config.yaml
n_layer: 15
head_dim: 64
d_mlp: 768
norm_place: "pre"
positions: "alibi"
init_std_qkv: 0.0319
init_std_up: 0.0319
init_std_down: 0.0
lr: 0.0026
dataset: "wikipedia_en"
MLP neurons of a small language model. Each row is named by its layer, matrix (down: output weights) and neuron, and shows model dimensions 0-191. Each number is 128 + 24 x the weight over its row's rms, rounded and kept within 0 to 255. Numbers have three digits each.
After each neuron's rows, "fires before" lists the tokens most often just after its 100 highest values on Wikipedia text that the model never trained on.

L2.down341:100104120122126150140153098151151171152149099134137127131100100130128135153138178118127130117147144107128129097122133129108118125111107134121102087128142130157094135090122123108126134115107129162089123119136123111121125140108114183140160146156160115132152154108170105119164115090089113129127147111112110158121156124120089104159113160117146129110146122152112188127117158119097111115144122099132130111126144137112098165155152100136150135109144130101093158157123156126093131112135094098145140137201131148080191129130151076172114115124052108155146174096150085111156160147082144152
fires before: "1", " |", "2", "0", "3"

L6.down311:152134125097096116080162124155172138156133087166129157112123113106147139127148155136113136095104101125127142108109155149120115123109122124137146148131119139166106138077120165108081089135120093168155096098105162137143131096120130137106140099125168140175139098147126122113111093160144120111119147083126144125135160091139099137113095118123096165124094128114126108097110137151116165113131103129110165148146073104165164145141159115098120111097136143148103134129115120154133112170120137127139071135140154117138187138123141114176122110129069107158137151130147177160143157101106086151
fires before: "1", "0", "6", "5", " Republican", "2"

L6.down132:154132132153123157087147146149115110106147125130130200146125144134113104156154084113108124095147145145115041110146122101142091149119118101158135131127088144094107102163124095120122123138146153124151131120107143127163162177144108123083134117135147131143146148130159133107130119134085133105120112140094139101155107139146141139109121102098124070147153138127123121102139104124119143155166105151073131147157108100111156136136185143132087121121134178132162144108109150143106120127114130124073184129133159117120112153097116135127147137091173110154142128113081107128130154149083169100
fires before: " |", ":", "0", "–", " =="

L8.down265:088125138157128065145153115133150118132168122155105168141134136130125108107177122170149096142129179147103113124099122138092155166111130109130089130162126140106117106119118133144099125156154120135118119169197103143122144108084132142120108125115129138136099170121109070134087095124146129068117075135085129114163167109145124159152133138142126145098112177106130130112122116127157141137148126126156130087125142104142152087163136090075107152128116124130104149103121157115183147167109110130109115162146145148116160140147121133123129120115125071134139118148130071139122121114098139111
fires before: " ", "2", "0", "n"

L5.down69:163114125136094098166162086127138131101141124125106139132109126090105172118153137128141124117175107158179136143129144105096158110126142125154158168092085077109126135118128166140148097157122116152153095076166097119145138136112110125170166125114107155158117137114113147138154096148131142157139104131117127120135164168125096153109141110115113165146143147123140126109110142131142088143123125094116133100122174160159112158094144092121154116158114112129181141096134122084140122143137100100120155116075142114136154176118139086159125121119171074122111139098112117081118082141119143117
fires before: "\n", "-"

L11.down416:125086105128102134108153141142149128103109109116106086162113134116138090121132141108083135123117075102156114138084136150150136138140149158112149153086125138116135121097130170097134117110124132147117130097105149149151157113144130128156121173100104113158146108115110153159177170094082115160134151122151083114156140123136148156134180131140144116125129134151176138076133120116130090164110159138114128113121098142115127184125150121141129130188093131122134135086115126151094158120153164133067123163135122149184119109141121117152110161094111148095147094125154128128123109071097156130
fires before: "8", "7", "9", "6", "3"

L7.down336:135126176156093151148115107131138195113120116132109128109160164104131135081117139141122147102110103152135167121148127137111139160124132153155136144091158083101140141140135179147185124119115114137121132103138111104102137127092102114126152119100157120117114153142141130119115113128157138113161089158097122145118107087168099100103134120077163123133126123130125149100149137159101093107134124143088123116118135121131159105139141141126138095161136117106123189123147088113130128122123101115170126073088075122114099146119109111167094107101157096168187144176134123152172119130136173125
fires before: "\n"

L6.down402:137136110084126117169167157137153142125100160062151137164123142127128112104130131132145111152114146107121156114125140095134106149150152129082120169105136133097124151147123145125164119108178115138149122094117129145104160111157139142053134122162107153134090127133144155136080135155120091103158113148129094112113142105152146155138105151122117111163108100163126111067119135117142143151154155104160137115106071139128135091114191075104153144133136107099100114114150153145152100083144132158114146144145135152103144111123107129196111109133108152151135141083094136126121120125111117132
fires before: "|", " |", "\n", " Sport"

L7.down392:146133114127129153179167121127164133154112112169097147116126135098174165133161121116114115118112087111143117122101100117145107156130138080108061090139120170121087079160101131114127160127116076111073110117114147146117102151168122099123138126124103142128131145117174048157094093120120155109133118161158112133113113151139116161132135124121106133117151156138154111096151125101163131099117114137153136134152137122158140141154126152067158138124109122131116131147133126126150147113105130146144110104120107110144195133141127129086129170112185103095145143117143149130172128107138116137
fires before: "==", " ==", ",", " "

L5.down643:163116098144122114148111113121108133096090145135117105140130108174101130140155168142112138136131142138102148132137142096176132127101126138157128145127143156121159148103082086141149109101145108126094131165090121116129120112119146105162123188117119152166169133063122155122122155102133132131126120116135069175116115093131106138083133115124137138145082150141088174144121106135114126153132088163155123139135159080125147120131142146139099120163189151113166125126139071108088120096150144153146119151120119147108106101158133118116081132170177113127138117147070103115132137128106112132
fires before: " |", ".", " (", "0"

L5.down217:129115134114139189163149088142150139097103148111067095163162118109137114134135107124118091123140107123131081110145137146135131128156093117148158140139120060139131095134137070130140150150118151140159146121153126119107141167073120135094131142148133137095132112132162165122111117178119090090108134116134121162117121174130120136101135107060147071140139170126129145125091131135151133159153127102122114164153166141120102112111106162172107146121125116138089149149104149122103135107118109159134145113127164146088117132137137118185112149127115139147125080094092101141135126130162111137
fires before: "2", "1", "0"

L5.down268:149124121110105136124141125171150116119081097143167114119120110111144137164097105126109126128170160138119111174146144121162180144124144138121155115091156094154085076111112154136123156135107121161173126124114105156085126108149131114188147147111144110129102102089104094141163081161105135093094126163141142136098145138111160150123124139110082114137102131156093138101165108135116126107120081121126110136179109170125136128116145150114121099153108087116126136139112167146132127109130097125135121108157177175140162163134118140125126100102114123161085141126112121162127101124152127188
fires before: "\n", "able", "ed"

L3.down721:194101117123176142119135132118129123110100138116178149087151137114134083101122121177107135126154115141134144148109117169105130128139132140102127117101197103136096109110120090136188148130076177091124137112124116152114129170139116129125185104110130123137114130110099124125121116145131115092125076103110156107107146112150117143115130151132130167117111120151160163120141126182109148160102176130171111093130145133165143103139098104110116139150091141086110136131107168135134131119150134113153119129108149128110114157188100120109131112137170138123110139085114163102173130085146133135
fires before: "---|---|---|---|", "\n", "form"

L2.down426:148143145104143123153103116132118138166136083119127162128138098144147112125143153181131142166071113134131062156102109180172139123129163069114112104166163147123176114125127138097069110140118114113115136135130120131121111113170123128137134123129084118116139128140154123107130126138117152132130146119108151111122124195109140116139130115114125121061121091091096165118133170148069143128123131136134145123144144093115133127116136111133119125170107166132140113157127133115128153101131132127114088154125119065154207135153163131090135115102136125111131166119162141108110099117122144093
fires before: " ", ".", "7"

L11.down726:104144158139094177127131089170125129123113170152125114169124136137154115153101130131062097116159133117180139158112132118111138132155086107157135139151101148128118114118127110138139110153104097123138139097176156136134108096106110121096164123135168126116112166143116162133123154152154126139139124072138144123138111144118066124112132108114088150192121151084110129149104145130141123143106167154102137166102133098132083129089160107187099056127117136157115106123122125114124122144140119139127154150150089112135096125104089144141131159106144139156116114100124098164128105143157152118
fires before: "0", "1", "s", "oc"

L6.down298:126158104145114091107126134122073111137152118122100141131127159123114094111132145089153118107099135136096116142174081148136131118155185108156102115159125154092101061148106134145134126132121181187140120167102131130084144122160106114090090140097146108122119196135133124129130131125143107105127078153142151136157146084131131112117115120149103134125128125158141098160137129152118121115124146113137146119137132118148134114092135127105118097090161127162122139114126157157150089118150162144127128091165093148141147124120167123067140138114176153138148133155146089138180177110110120113
fires before: " ", "9", "8", "1", ",", "0"

L2.down197:089118131153142149135123122141208152134088118121113128099124091131130098133152147119140086156115155156099154126155162192118146088088149103159135124135132145109088119106156154123138118135095096139171113126119102115094103094111122118130142114119095131155136143144168128175105170155078106129090104161114118116125123192088148137119083133113123141143116147122110142165131113100133130095125160163122157125106146165101107109122098127127119145104140131127157139138145176102113117144121151156125180103127180134135091095131117152133131094161161142128128118101111085121104145103141148108
fires before: "9", "8", "7", "5", "6", "2"

L7.down643:133140150097123149145167174093134147166117124122140111158164124125124127082159113152138140153110156130114147065141143124135059126134135114108107133122124160106110103151150125074115142126158125121136114150177135154087099162094100134129125130144128123104160110145099142133126121097130109103126114123076093145121115081150107110145127140117117084100126158129147117119116125103134116145180117129134127178163120107128104046169118113149115145115123167117080126141131112136153152143134104121144140148142089105116171148159143135165130107153063184142147126132094158143120143127138095115
fires before: " |", ",", " •", ";", " in", "\n"

L7.down415:136120137148117130156097158150088127133179128162164145127127123144086132111101109133083118128111169097122101116151159136127133117128112134092135131178113139137100162093114089114131122115087151085098095115132138105127101135129139103117145115131143140108150169171154119132123101101118134140145174146152141133144136084215149100101115144125108124117136196116106136111147158101163118139152102145098125162138130107136129150133082125127149152164122098138068122155145131129130120146154075145127120154154138115136109135146119145148096141147083117139082143105060108097124124124171151120
fires before: "4", "8", "5", "7", "9", "6"

L7.down614:105113125124158110119124139109104156134123157142126070142158083129141123098144159141092145145132110125105161152103085160107098142163130150158091135158112142114160053179134174157124114131138123107124150135129081155116129088130090123136108123111135121140116098087142104130074143118097172106154117170116160135122122180125144110157144108114081108159144113118134134140130146077182129146138144173160154118098169115134138130160133125133111177135076110171132111165133115113151154105146126153149134112107136124106128133150125111144135149148111119097114109169114134145106145120098133093
fires before: "9", "8", " ", "th"

L6.down379:152138139125126132075173108110167127116109159133118181106136170138121151141133095110149171101183142160155111130123130149134114136123138141129153107120130098101122127177071145172088118139106158107145103133111139101161121156124167137144127121130128137081136134118143142124137150154104151128157085125105140119080138188095123092127145122111116143121132135131119144161092100128115136111155087097137098135129147128094078123107126131135041103092134119101138154141125192150112118169113129156087134134120170103115129115139118121164096138134110132096138107122085158130135126136145165109
fires before: "0", " a"

L6.down436:135115111135100161173148119139126124154133141129139122089129128133122113117178132124136141104169137131158135130128102082101143144128145169148091112162161090161112129110155118121140129089093128158148154133140131161178119107101153133118145131120119127147122080172134134140108119137158129131110084126126101092108126115137151086117080123132192148156120113073119118108184095127144144123154113139098156108142167199127121151151114134096136120102115123166091131082172145162118168132157115118130103133142109131133119102114155106147119145111089140070097064138154146102126119108113131137
fires before: ",", ".", " in", " of", " to", " "

L6.down371:146123142125169142092123123100169118152114149113136089130151118117119135142091140144119160117153121147167145135121104158128108151100124117110115090141084146146152116115119143106162135113147107094163116126149123122168154167153128168143091140120100124099114130128107154160097092151119133095115154080105135159136131092136158147114114162195110213125112086180135126113109140147107122092151144162131149146122139124141125136148103146109123103131136131106119076156089129135121108131120170126120099085082106111134140161158107107126132102126124132115168086145103115128167078156142154085
fires before: "8", "7", "9"

L11.down464:124096172124112122088139150132117086148127144117136126097103144124103132145136115116135162164163114115136085093085155144148117126141119164124106083118112157174164181132148144108111086138146152152155110131059124121100150121105079114126144152195115148104136107136123157116084135083115138109152125147127120141117129125081104150101150150120108120130115115166139129101129141119163130094107158125137161183120188089135116120135115131145105107138147072139109159140137125137117101159129136112110138132149149149161114169108146119156141176114084095145169111107137100126112106142120149115
fires before: "0", "1", "2"

L11.down324:158141146101160149113116152104115167164112159120105110117148144103110097107104138123111124084128146121175086133133108088097126118100116147163124107124127156144149143105096122101154154077089110119124114131125151142166137112126114161132132107117112149168114165154130105150163108099103128090159128135154123093088156144119112171100143122154140116126126179150112122122079149173105093132138118108147145114145144158092127110141129129138118121162086112129140184115142135130124119136105134107106129123128129207185136142170115140146094173124109143126135134175153092110113071121099132093
fires before: "7", "8"

L8.down537:104129099130165147104081154121105137133135137107081123127131160079119112115073159137138134109158135127146117123119163142169124149122130104136120165132132160114121132114109135112179121129126120131135129125107142114139155102144111072118154157176157107136092100102118131172100113143123136148150103124091105157121120154085157140098182123160166107175154153150127120122090110142168097113136143142133120141079100124132144125090137118165137151147122165117145153127123161116134137101107088114089138149128153098167134131160122142116125147099221111094146158098104120107106101092107127136
fires before: "5", "0", "4", "7", "6"

L12.down376:089086104109084136099125138120157135094128143159106144144102125121144137136171132113097135130162088156140142123156166150135166152166097129088149109115126117101164093121130092158113152153105102121086148153122131136123099126122117158135183142112139146137109106145106105143190138087129142135143090137124136108124139149140132151073118135148139153114124162158137121177116093110136148085105125123117133102114131145127143166120111086105110122162116132119183127102184155111164106166081136124096126116151171116141135162077115110142091114147166174132106134087132148117114120107122108121
fires before: " |", ",", ":"

L8.down2:120114098146148094118095099147090130102150153152139149110115121093107163150134172155111067127122092136160174146099110164083122129104122138120091132149167138123136136114092116092107151184146121124169153090136116138101092129150118159099125149143133118126161091143158128135105184146100137135119135126103091057119161156117136130135136125125127112159143142140152147123118128075136087142119096139143132126126116106099096110112113124142107148139107127131131111152143172128152127114121150164159118132122146132122108087175096152153192150127159157083112134145106113139108122151072151125
fires before: "9", "3", "4", "5", "8", "6"

L7.down221:131118126168118139121134128075076140109110140143128150148107173103104140123111107131082088138092139158106156102097138145133141136106122130060115147093120143145064126043128129144121175147118124145166140143175131124165127131136097135122126081081102117161127145120146164142134132149119142157146139157131109151168092195141107127108106149125123153116139161088125130122134110127144147122153112161128146107112112087159122134134137129137145094156125160128126129112156128107161097133133094113129113148136125097097129132137089163101139150079167125131134118153090091122159130088139136125
fires before: "4", "3", "5", "7", "8", "6"

L7.down542:126095146167058142156142066133152124132098123129134117122102128066107150120095153137134122123162100173146124150149138119108112100116163140179186122090117117123078121098133153143114128154134137174157143084181113124123124116128118104160139124134118124128150125100116120144131090179108141160148127151126140111137162162124111080130144115130100122137139134126129153087117130131162114134115108118090127093156159132111126145123126097135106113164100111139162124156125158086142107135164087112131163114113141156109155140148149071143144126151160091138159110096137103115108089117135167100
fires before: "\n", "|", "-"

L6.down729:146115159117067089176116110125140140133151085140102159081131140148098135114108147166147146117137133120128094102094123151171132121160103123132167140157148104102082113128119130121104115100164118093133107106154117140153107169104111144151146116120133122108132120156134167099171121155168126111126120102104139153154122176130106112148132149122121103125092123124145193128133122143161142160151102121089106134087152138133142150083126069160126144153131156125105157111157110117111152095083136138126083115095117147099091121128141124184111158122179134112134103163126145124153131101166155128
fires before: "\n"

L7.down120:116141138137111108104077132103091131117162113178129136134142124142172103122130125111148095108100129112158093106134136167153130131136115114154149061129126145079180072141168106165137149132136134161140117122133107163116151117132113121131116107130136169125142099097130108140140118142160152118140170119078137118115153135130156099101104073111135073136180125088155163119141130113148136149136096112133152145110111144142159157087147183126143136129131121118124091144117142114114122117090138111073113162092142116158112168142139130163153101103086124119148159141109142082128170126127151104
fires before: "0", "1", "2"

L11.down682:155115134166130119119083108091146117091145112103142172113098169155138145061108064126143130109138144129145118141113143093119162093116116164064113139156120115128160103117093144098147135122125178105082111154141087154144098147110176154140117163116112118135146160139136169128121125149131162143116123197161050135152130120153118157111113112181106151154135123092140154164109148111096120133132117138104124151115146168106118093150129123143147110110102104109134129132115151118159120111159131133103097168111163128118129135119118141120156132140089137128129138163148094106120126132133139126
fires before: "6", "7", "5"

L7.down49:112129164147173111126150104121104134151099143156146133101181080103134156108115142172105094144130106122164148126055133151135134129081135133120115125118141094100170119105093143139155107126156108109117101118152138125140121125149129160128180112126125154174146143081110123123165119135095172133140090137100089134155111155116147135127088130144122136118163132121108110097164167108115130153152154143163132132111098101117138102145142112105117072139135087136113086146144120123152170078133182125185139096126136142129124135154130162149121154119102105165114127094113084103132121160143134124
fires before: "7", "8", "9"

L6.down538:134126137130099105132114115152107098107112150082124122084146130084102167120124131156132122169127086137077137123112174132120154120131118139094114111111143161111112140107132103086096194116112111141132167150096104126101167155121111115117193132120145142139141134119143168147103110118132123103157156114121112138102090123097084162142158126117146135078124106162140138137150146108139159140097128125134149138164150136130157101097114105138171121141139106119074116160122121133172157134113165148157125127123134120122159111123118130121074140108106085129114126114177163172129160163187093146
fires before: "7", "8", "9", "2", "6", "1"

L11.down693:095115091097111117111127116154115133092154146150162112142141158108137133124079127123119140117155140121143088141113103147157141132126155119122170119115100170126125090146119133109092153079130088124150148125101138103119155177073107119108149185135151090102116091124092099175127140125092164104120069117114113126122139130107134149115104150096163150147113138121167139120134154149117150142175122138124117157137167146108161067136116093130133154133125078148108145134143099188148112146108142143140109106094159153145158146108123133125089151138101138120171142139127146098151112102164160150
fires before: "7", "6", " •", " the", " "

L8.down104:162161112138081155201147177145146149129162057124164134135122164109129147151103115147128097112106139118112128091131121152130148131115152099162141145109145182118121098126114116118074106123129138155097142094115153133174134150117108160107142115144174156130142118132139127103163140157120105125119145132053135148134119094121137125133132155117140106133111145137136087112119124117157118119141130105086136142112151099114096144090096113088154098132136065152116158153158158120148097130142158086145143101154125126133137141117119101104188099123086100144155140090114129109137106122139144132
fires before: "0", "1", "2", "3"

L7.down454:115132104103142129132133154157109153131137138112099095118123123125111161146140111167131125115130106137146105163134160100083160119146123129143138114100160090134143079117142160143141151188123172094144150121182154103138121118134112126118143101125138132113122107088142122099141111064135162136139109109078130106116147162118126084119131090093120091122141147155144113128106146135095151152162158112160160085120103129112120086129178180135125148128091146148190122117129150136140180141135103147069130113126113131103162116122161152091143102173148152094133111113119122080143115148120101147
fires before: "2", "1", "3", "9"

L12.down519:135124149096133136125099158136148129123140159146110132165100111085128086120129152117126137092160125130110134104131081153124131158141127102085126112159125147120148129114129139120148162116112075146130120110120116157160149099144094110114093139155169154134132102165086151105131117170152118148127122099137096156115111121129143095118105142119113112162108120138112097135105131120130116110074165129121102153167124104148134144137152126093110103128152099116145086162158121133149097150105191121129143162146100148182139136102101144225114093159108074124136114121116140139096100152168116169
fires before: "ed", "d", "s"

L8.down31:142147107096131134121164134125095127061129119148136140113132101131085120151154119116158136134141082121120131130182123096155117140134125136104095125130116133147091132124150160146119157104120136152145115099138095136144104138091176107100176141112153143144099147143100106095140112118088154123143168113123129147123120134109103101196159108130112124101170130126127139143166153117131056102058151135111158114124099117079176127139151128095107108129120136114105141165135120127175155138154075125121112170145155128115142143170114093169160120136154153108136167097127114150141106130107118139
fires before: "8", ",", "2", "3", "5", " a"

L6.down441:135133137115143146118112122120115128175083149158115087155119136142127147143133145126118090086119121143100142160110137135138147135105161098155136101097153142100136096183150151151134117105153118146120124145174151171114101119121149067073160151113106117099130156095130074155138136117141112180123105135113129123124192145146109143094087166112142112104096132129114154121136147129105133147136143158103097115135118137181119144086144144114127134097127122111154116107108137124095107178153108126125128069101138105115106108161154156101112110106136136135130140106114203129157185120151140143
fires before: "0", "2", "1", "9"

L3.down330:134145138137118112133110142144107160121115157103125108125098137126158133081135084131103074139135132114139133149101163149125094123112147092163112117135130163072130092159189124199162114118124108135086112173172144122099089153086123161130125105108089145152162149079145137152163148091106136155115120162104139115114124134108168137118123116123139165137098139176095135118102110156143129151156128112097163103124155146130107128097129136142159148126136122121131146101109144113107125117125114106099134086144153118128113172156108191109103114123070145121164103128157124110128139168134140121
fires before: "7", "2", "5", "4", "3", "0"

L7.down514:173143149130153117098110113148126114126163145147088160106077149126139154167104093158114115099163120132145094100098118128122159151139162109140105137135140153148113167169141125103134143121106151095142183131089112121123144136104085148111137098114147161136160128122100124119176134121127121096144114163099137093122090136088136077136135118115111110095168155131113134132097105117139123163140118127148190111136114115116077090148120122115090141101103112135132117125170109140071181135142171129113097146135122161131093159104112146104159167107131142153124124153126115102178098125090139124
fires before: "8", "7", "9"

L6.down189:122114124136143122125113144129124153120112152135128144105121124083147180122105134150136077097128132133138133129084116154129076154123099153130099140118105139133135121124107113142108056100171138148134130102105125148123095127138105111114153155158143123172134126103114057093125098129119154128118114133134151142146147131148161117161118207100155131128166108093142109174147107132153098175163137076102142160109160104134153133086095117112109132135132152146128093126127144127139138134129152090136120126166152148105151154120058170138132148083097114092161129139100103124118119134137176113
fires before: "2", "7"

L6.down530:124112144154132092148153170100146133136123132144148137135143066103133170123086139105164099118157104146165167115115119136092116133115160124136117096137132185148177071116121162135101164105132136164092141143146093093106091137094127133140184162135141156128129163137138168109140083131079116127138143128086137173136130096106103107155142103107132115089151129111133116167164125092091108129120100104129138161133119108141137127174107114086121165125141107141112113129148119128165127105127144104145148101137115080072147123171160131111138131135101125122158134112126104124117103155136095127
fires before: "9", "8", "1"

L11.down225:114164121118144150138102114105110157175122122154161137089175109152144130122134108109084123119171131148104146073155112117150152136126147138119089142136117123135110104176113149135126134137104130099133109125160168184149133121130135096062138172180141147112127145122087158105081092129142086152107133141123115121118130156158065102124126147083105144148154155141167103129118122111115145122091125151131105125139133128137136126144155145148155084147183125088071114130144126105144128123129111151115096146157105158151107074129099123154096105152135133115123129122109103149154089122126171127
fires before: "s", "ed", "es"

L6.down236:141098139159084123145151099147142124168141134153093140105136152118133153112115156103098120140137101147155111143117159134125115120150136139173142155098090077106089149109137154127121084166132104136146088120160084115109135114167112082104137106122128139102111121138126129124147140171095133123111135121117172130131133128152082099105146158102153130121123151110082122131119127104146112130163141143125112102155120121118106143133125120131126121176116116098198159101117158076115119124167117121146150078121146165158118124119138088149155093144220096133152113143123131105113081129151162101
fires before: "\n", "-"

L12.down181:139097110167105082146145056119132154134135134197117153101112120118133143146111119138069160091148155110134126117135129168063130120133099145111122114133161116108130130175139140119100138116111130141148122146155130106115105133099161141166114126146080113123142127117100091170117146154139131124131128117130113134177111163134099136122163133162106120156116127105120141162107117136119144122140136148093124031144158076174121121118119141128121130100139137112140116164149177135123084137126128107131164180131124132111128143142150174137129083111114127109085127112093115122151169104151132123
fires before: ".", ",", " in", "s", " and"

L12.down309:111111075147071102097182114092158128086095129127098136117157117101132116120135124171111141088170108138159140166117108131160091160149127133153135119099082137105156088103137135123134122123135116129149125101148125131156155129135113100121093124097132149160078106138103165116128142118096126148128081112113084155120140113105158161162118147134167092128171134111106147152082111104130148143143118122137162111158152106111119110140098164088129130123129161160138122122157143162124171135136137156106148124083127140132121143172149157097104112149176150067137119149143148113141145085138123124
fires before: " |", "\n", ":", " ("

L12.down143:115139127160056104140160122125135109130137181156110103142108124144119120143129144099159155119132146132121101147098116120122150131107121134110128119180140065147115075175109120112128135140118096151114121117145150124085121166126120109197124154142102126129152114112109139096107154154146123067083077120140128108105089122153121129104168122128111142156090129180139154149141112137151093135131118136140150077161199123174134102134136152129112136115106147114145119130120156133076119116135102130143106159122108157112151118111150151135136136172119135188129123107149092091148128153127109127
fires before: ".", ",", " by", ";", " to"

L11.down579:139143117131125114101146129101112134088150138124144101133142080104083160151147102164140168161165173140093121147138098078097151090129130119110151169137140089146098120107134147138098141111158109112091127137113149151143151129174109142138137104126130176139137091134139069126133129129113120144109196122081090167136127165146127129127079149138095127124113149115135126159154126091161115103119155133105123103169097105144149123099149125115150082119139123142129103138128115160114161091123127177185158113143095083136134146110141101126105118130106088137106158129122145104168116105148144111
fires before: "1", "0", "2"

L7.down585:186144120093106145071165160094148123109141121159145130110122096132109117161099123130125144115184112077108154138123136136145161157124110152122152122136128101128124118102167142095121117116133105160137147117107138123129127105096126076126125142138170140135113180094162175110148120096129107141152153096115093143128104117151151140122158141135123118147138084126102119092181132147109135063078160103166180105142120116120118155135156124105151094089153156123124102154097133123106107109132131117186130122130136123131159149126160156139113104153117104114104084131171117142153095096137141155
fires before: " ", ",", "8", "0", "2"

L11.down439:098133102140113136194138167114123135123154134117115120111144119161117118130128136141135157110153126146134130098168106077094146116094103181150136137133135063151107118109120145164124127119134115153087115140132188114153146141144131093135120161127113103128151149115156170140030115103122119128117140113122088134098125127132066115118123114101137136122148151157130184138151088165124124137121141120134205139154131158125140128165143170117133096141121138155142146107117132115084123087127125102115148109069100113123160123116108072128121132152160143123134116114122121109097131131122128159
fires before: ".", ",", " in", " to"

L8.down704:071133139112126139144128140127142132160124093120157134150121120163131181132133148122145094094137151102128123151122126150152133101106124095118110117119156127162111141143119070118098086112113154112135118132105134128116132110151130123136138164141124144123121156082135098106100106165128122105173177109135090110113128159137108111144096144153105140140154167134118155118126135130156174137158106148104117086148095100126174128118140134097107137096138127125138168142141150132141087100091122102102170172107200138135179128114109130176128161132123101107181082088135110178097134165110097109
fires before: " |", "0", "–", "s", " "

L7.down500:117123126102189083147162142107101168133119130114145094153110104152133102132131119140143126145140162133122112106118102116201112114111142125158100123104140103074130137121097130148131112133136077117167138140118148105114086159160185186053091149153072156146087123144126110133123148118134087147145127128144094165128110140130111118114159156131115120131142114144112128093104104091130143129146119169123097088140106139095168131142137112113133124100148119139138123133076145135124089091187118118108136145125177117133133102113139168160128120142139151147155112124142153145118131135114090139
fires before: "|", " |", "|---|---|", "|---|", "."

L11.down73:145077105100087128114133159108114160156160108159128105124141100091140111155116137079116134164114104073166147141154128156194138120118133136082158143131122113074132090153159149185096138146090127104103111131166101149147149098126139119089111147148136165131107124135166166128155142140120129150119114129140126128160129154088125113091130134168124100118124150122147107153150149078143128116134089128094166113119152159090126133099109130135138099140120139103097116093141092153134153147116136114080143121123154113123118145122139147205106121128175125131114143138121098133099124137157111102
fires before: " |", " "

L12.down15:035137123123154174111169114115121178131171133189142119094137134128157101079125104099142139115091161116096146147111168132116136136126122116140128162123134175137115171106111102145135125120144124137129112155169135119139079093121160181145114102161149136125091117118143146156114128113103109131153123113119100119131141127128124091148159106149131134124122110133119156136158096100085118112120121141147131106105159093087176117154153151143141144135130106088124145133143128080117133112075152137166107119135101146096127124092118134170123141125119095142135104155134090180133183128117134126
fires before: " ", "1", "0", "2"

L6.down143:175119143146146128166134076153126164089158082160102117141138156114091096103081136128099142135137084125086135097148149131125133142112118126131125134143130085128095132147160109162081134100099124129138106120124128111124125162099107117107136144151139123115126130203126102110129144162122181102194126091103139155144132160137188106133141094119131158150096089133112109160140156157156068153111114140124147129121126167182132138102143129146112138113121130142098139108140120097156115155115138084103119161141097103094110123161096128136118140093114127163133136171124112134121125097115146125
fires before: "\n", "---|---|---|---|"

L11.down707:173066093171096128115175109163147139104141164138106117133108084110148144185161118124092135122127091083167135126130119149106120107136124120092143126099131114119145095111124143137134134129130114163110111152121173123144116135147120171146077059123139141162153101118088117128133149113108138153173117123103127148131133123085151120141169160167121128106143152176101147126108140113165126158146102086081144085140138139130134118128144136122109150125100143118113140135169084107112128136111133068145126145101145073114137128122136108115124115170158100135114170117162172130128113125138118136
fires before: ",", " the"